{"n_layer": 12, "norm_place": "pre", "positions": "rope", "rope_fraction": 1.0, "init_std_up": 0.0178, "lr": 0.00115, "lr_mult_down": 2.0, "grad_clip": 2.0, "dataset": "wikipedia_en"}
MLP neurons of a small language model. Each row is named by its layer, matrix (down: output weights) and neuron, and shows model dimensions 416-511. Each number is 128 + 32 x the weight over its row's rms, rounded and kept within 0 to 255. Numbers have three digits each. A neuron's up and down rows have the sign that makes its largest values positive.
Before each neuron's rows, "raises" lists the tokens whose logits its output raises most directly, leaving later layers aside.

raises: " There", " Later", " Both", " It", " According"
L6.down180:162153156177136145137160164133163188110109131144155060076173075110156118089095093138136121175100115166094139133130119181109127100100147146107061148147106114097110098176095119118099123100192138148093178134112085100150177151095124139172081112088161183124170134152075144134121160208129098151

raises: " they", " that", " there", " he", " it"
L5.down613:110150135109122094092106116149170153113101151137090131156097115127139165093122135137139108088105122140075174154140126191134101128109176081120155113109127142165114118144163093066128182162159133134111086112114149070120156142101169149105093140093110105143136130187132194078122092112098114196

raises: "ness", " enough", " care", " attention", " concern"
L5.down1473:057123089172133157097122128195128123128135128083122119164159072122132147138083116151148126173158145076065168139132161065129078073076167127094184119109092148196131129167148169157102113142112137133151155126117132099102137056162063166183131151080135109132127180117130136151085145152164142094

raises: " you", " it", " its", " everyone", " the"
L6.down1125:108123121099100102135128089146105088130142122161195089110151153155158158125074114095141169138148100063057146136145182106124135119142150067123118130110150040115081122132153164050129140099136114119152160120120157161113149170112128108182076103136158157129161081130098055153121128135159100123

raises: " they", " there", " none", " the", " it"
L3.down1397:109085157063090125105093105120145116155130089139122080087188140143095081116135101160166132100111147201096171105127178160149131056094135094173150079159065140140111142121097199127173128085111076160116093134158106115153161106120117082145098154126156167175133120117159145135129061112145127177

raises: "-one", " five", "-year", "-n", " three"
L2.down594:187097125157147155158105085196140139066080081132129151074141154126167096130144138194127105144093157082161102131170098151138093130130087164140063099190106132161128096074119088213101140114176121111173096123098197138146151124144082111107101065113180140109173133069135112109080155128123141041

raises: "hi", "ack", "aran", "ter", "ras"
L6.down833:152137115170134145154173105076137099130101114108144097080103119147107125135079130094123142172121135084152156113143129097119089109156082145156108212132101129157098135170062085119185155154151117113102079119149130060137095175126177126110172131080128142139103089104084190125135173085158081130

raises: "ve", "ven", "va", "van", "hl"
L2.down1117:148129125139141125099151104088115154164143158108110151164112140116115107116136089126169143078075118080072090136164056120145150165146149174053119103136095179234096109154076116121080134090139104147153101129109142094054099148118162144094100182157119103139171119130124123097126112120106127125

raises: " it", " there", " these", " he", " they"
L5.down599:128119107112123082104190132137144072108129106142061124136093113127113139087130128140158058162165117131115164174156114105109103111130100097158168138151122049182170094156127129149102125169147121152125129106125133175116141178103123098202178147110083156057188127181190141097077107133092075104

raises: " these", " this", " him", " you", " it"
L6.down36:161093157166161106161147144119130153137124139178195116120177109060144070125066178133099123119139123164129126156134161169121142119132136094125122178204142131145127120112139107129119143140093170151094201193124087112130134085090141091213194102125142132083158160129159141092100138123126144125

raises: "body", "one", " Town", " time", "reen"
L2.down1246:143170137164111129131116161118152155154071145107158092149161176157109108119166162083131165147126141103102185119104099128047111089067087121119084135100099111139122112111136113099138125134173197112100119114096106155161132071149119148167054033099155140107157126199101116148134137096116149084

raises: "ie", "ern", "iec", "lin", "eland"
L6.down1268:096132141148123081083171136129122104152173053104141120132150175132152111161121100189131151121126179096120120122111161108077176147116118128072090196130168148135144124167109136144128119149128148154150148169118096115128144175202097176098181055115134143160127091043158131081078086152175106116

raises: "s", "ware", "ices", " census", "icism"
L5.down1330:114055103156156162139158143084137150128100119100153130152139159122130116130101076124138157086171076173125159116109135063078116147133142120145063179095149134081112155061129096119100115135076131160054142103143065119141142114105106131123141106168112154124089189099135172115110103091128120140

raises: " were", " are", " have", " include", " appear"
L6.down777:128123146187130117083131152121144130090115149114067106165140160125137090146128140104151132127087096136156122166177097091123099185131124087081129085142104146074120135109139145093133134122151180121094164126144111176199161101117079115126161149110150073098106149141125149138171123143103172076

raises: " include", " are", " were", " have", "'"
L5.down645:200091136142138151120100119129161151166162175161107155151104131122170145158101140118132118099139152167142129176130147148116099113116159143093142158166105148140154106124164124156163142207143137134088159162127085150150150057105141137129120184128135123149102128069182152116073123080141159057

raises: "ty", "ted", "to", "ta", "ts"
L3.down1184:151157158135066134140091146099093132093149138139165136122118122136041157150120129071110147109106094135155078164155170114200126186138114144161129077112184096177134093111119109111107120127146123106114111136098134131121080090083134156104127134104080160090083114147172118120098100096150108153

raises: "and", "any", "ity", "anc", "ive"
L6.down118:122127112100111116118117130132156128076092123131152117087066135134141100075156037157191110128196106158133167130115186096149124150088079134090126125130080123183137103086144139119085073147104061165129091150173072162158102130129180101141121114113102092134124121109080144109075148125157106130

raises: " cancer", " leukemia", " illness", " complications", " breast"
L6.down737:122184119100124073087110130104154129093131108109138165143137163104155137138113121081117149127116103117175115171097207149156142100112139155097119107121115145170161146110046057174118120118145115139142079149058099109145127134105173134134219119156128174142055106136086104132157142171129080117

raises: " its", " this", " the", " their", " these"
L5.down1465:140129162117132145101138194101151085143153092129141119119139171093143139149118147175159152114164143106127162125109081096101156147141055136130120107189088125097096108131094185107147085109154096131189138149150146153152157139149123104148127152108114163084137129135104110091186116143137172075